Weights of a small GPT-style language model, trained from scratch on English Wikipedia: a variant of Muon for these matrices.
MLP neurons of a small language model. Each row is named by its layer, matrix (down: output weights) and neuron, and shows model dimensions 160-319. Each number is 128 + 24 x the weight over its row's rms, rounded and kept within 0 to 255. Numbers have three digits each. A neuron's up and down rows have the sign that makes its largest values positive.
A block is one neuron, or neurons of one layer that tend to fire together. Before each block is what it responds to, as a language model described it from the Wikipedia text at the highest values.

Responds to: The s after an apostrophe in possessives of institutions, places and things (opera's, country's, NASA's), plus scattered fragments inside proper names.
L5.down70:141140134114158101124153109157124137141111139132157147106122111150101143128125149146074116124121141122151154167157115107095141179131157094158142159137116140134161131164163149140130168111162105117067147070100149140156134140106099152142125164148128128158145126121109129093157113152153136117173122117167164127140190111107100126140146093113121096090133116134091113147133136127154135145109150118137136131139166146137159075125099110142104184114121175152103110130151131115149177148171130
L5.down85:110135117173143145139153142149077152144131118115138191147113108136076134132160132176114119179091149128144134188153150116109168111139122142132157134101156161125114113112150111097152105130121138132109138138134097175179119045143129120117124120106144099140148082126119125191123127173111108096109122109143131122101162101150092150073118102155150140121147126128137104157130119077136136136138127132176152149122120139070133120127147114117148143157143151088124144127066132130140092120147102
L5.down128:097115110141110124110103127179159155170147088123107168116106162110145117158095111125103102166117157152155103133164113154116160160179101116120151116150140124137140151125117126164125129127081137131096126107125144119133135109106111100112140147126142198164104096095098135149155175151131142148172110142093111138127176104105150146128100100123131121155113154106106152147139100119126089109128166100145135144140106173124151134087108104140148182121099102116191145093113141146107096124106121
L5.down205:110161186135104091145097103134121124110123184098109141124171090132131141173119119108122120144132210142140154159085111139165114124123060124075134114132147166128140125137124148109123123111088133126149111141120137097113123054141134148162129118133149134107139135116133120139112130153128145074097128123132097149126129123137117113107119119148118153109157141105145137124141135120150108121121150142144147131081110121186153091128126124113114130118139141149097137137139134063132127164151166
L5.down360:106139135153114121090094124162147133131120115121121176148123149133114123101123166165146116152162111134142144106183121090109128123141130150126159144131130128151139112132162062112128182128183134140106093141120166087109082066142110152109142091097109125118176116090136109161136123125088156144131104112113164147095112158160117091124150183106141092085168138122108172086099111139130113107116150147173133137162131151113112125141138126137109099120111115102165148149120107093127159090122101
L5.down474:122138084114129097074045139151149074086156091143135158110155120105122173084115136173100119151138179165137176125077105165148089122116139130119125144152179127125135132132138113078152161135104119139121122122139158138098104185136135135184125128148143150162156127116093101141129104128099118168131111156107105090110157143096083146082115141126132122143110108119105089130088100141140093125129104154140160147122121135091134145182102118138128143112095107133134141124143097110129168115128141
L5.down721:124103132135123150121113174123131094081158111105149137098113110130142116114172144117094114156128108109125119134145151174135122153142142111137128132144122121129138121128131132105122111151146143095147103130130141131105150088104096134194127135094100155168177136138089136157126123149132121149083096104155097130170098122133096117102127122140119124106159150103104128067110145140140117116106144180120122120098118127102102103076101094140131145098117135174111116156114147121156138132162118
L5.down769:109134139100077100087161120115141092114137149132112069148137112108121163113165100131102147116164152117125146183122152132092125108112122144123115139129101125094144127121124110141121108147111143132135135143139137144087106102078077127162098113077102141129104098113159142150129125122111132146112089141152131131150157070152093156127092127106118106137105147126135170097124141143133149121055168132138129120165153125168122166115054131134094155146167141133094125165115120145132147167157148

Responds to: Final letters or pieces of short all-caps codes and abbreviations, mostly in tables and lists, such as CM-LL, JP-N, K-SA, SP-S before a pipe.
L5.down145:091087123100145135113085144143110113145137195128125128141153107129142102109092082100104059118107088143126122132144106144132113112128149157101072191156202122132133143126121134112086141082096112149112103117110084129139116173110154132134135132153144153162114172157131154107099146120113124141135079159100151133115119171068184119144113130114137139126157113143129109137143118206162143114154137115118106150132113108151126118158131077167125139105119133093139123174122173090150111143149148
L5.down228:149082115156129184168129157117092117142136113127131126109112139138164099106142089128130130113138130179160121145139086135100080113091081122141079110111107154158116171155109158135099086158086140116174106141140183119154108146138130068128143142114102084111112143134143100130108102148157164149089118142132110121159138154132135117120116125100152162121110119120141137154111143112094076135088201116126104087120112101130151135149121122132132142131083113117122163130149126103179129176124142
L5.down257:065154143139131121122153142141140090175149109112082112165125155124166119080149164136125130063138168109079128120155109107115107190135130108132110151107096131154157149129110141114120135130119136086174143184129141136075118091078144154103129099133129148103120110139127121176107091068145100130121163102123144136113105171160147104124118155101126102114108122182170150144130111103133115154153106149106116130114119179150091123088134123104109151128159108116106105117121137147147119120153130
L5.down569:096133133146128107120128141161142097139141123114110127172107117126172124160114140119164109119113119138082090119142103107111146122090083129151093109104101136162167126096141133131122128135123097124144103132088138096123133180091173157102140089114133143084166129100163091124165109146164108136146136113104106092140141151110134162118145174135150113160155149126143120152148161089146153153124121142148080097114139168170108141128098096145123148095137120135137097141157103126158141181116129
L5.down661:104095165139146146115123114111106140138090154146122136161106104098105134115127097115115103143124136097169146158150123115176135132077143100145153143125127117121160090098143111151122131135174124137125098138151146107132086094094079068092119090138113126068160100141171142118141133130182143150137147119135134193163086167134141177134158139096101168115092139161127127123104129145139141074127124154086129132151104130159102123130134163127147130132146124148151183141107123150110136147109135
L5.down670:104127132144103123122145163124088115098142100124096127078110146121126138165118099133116140128108131153149102123168172138111114130092161152124128140129170109110162109118110164146115140119140121117130129134142128083117187131155161129164194141105144149119098105127115112144099089099117118145135105106110154131116120083144155120139095145108117163138148130141137103111176127154158119124118107087103133129152085087158113132104138114104133121110134180090131102094082111175162173144085136
L5.down684:131159094129093116096103130169131092156130156133158111112167127139148137132136154143126139103110142104123115100095118129130098153095154085110112161111106138142179134105129106178100113151102146138098137128116084116135109147154117170098105126142115146146120137081142163135141156114101123148148118169121164082109108121103128126123127162125110111099109132116154133151130122130067114164097102147114197132076112104141139107112145129144128125134121155117195160082155133115110146131118140
L5.down785:119100113141109137140106172135145116116162086113150110107171130117103131148132135125127142122095111093167132118147158093084134141141132114116134148102110118118106166170133136154135126102134147102122134119155150124091128140125130096141089153136069107122151148138087134106125117117138126143142123149156088130128113112144104133128118074118141145117118165106143174150096112079142145145109131167178105104114136145118113136102133096129093130151122130153125131147136079108115103133126112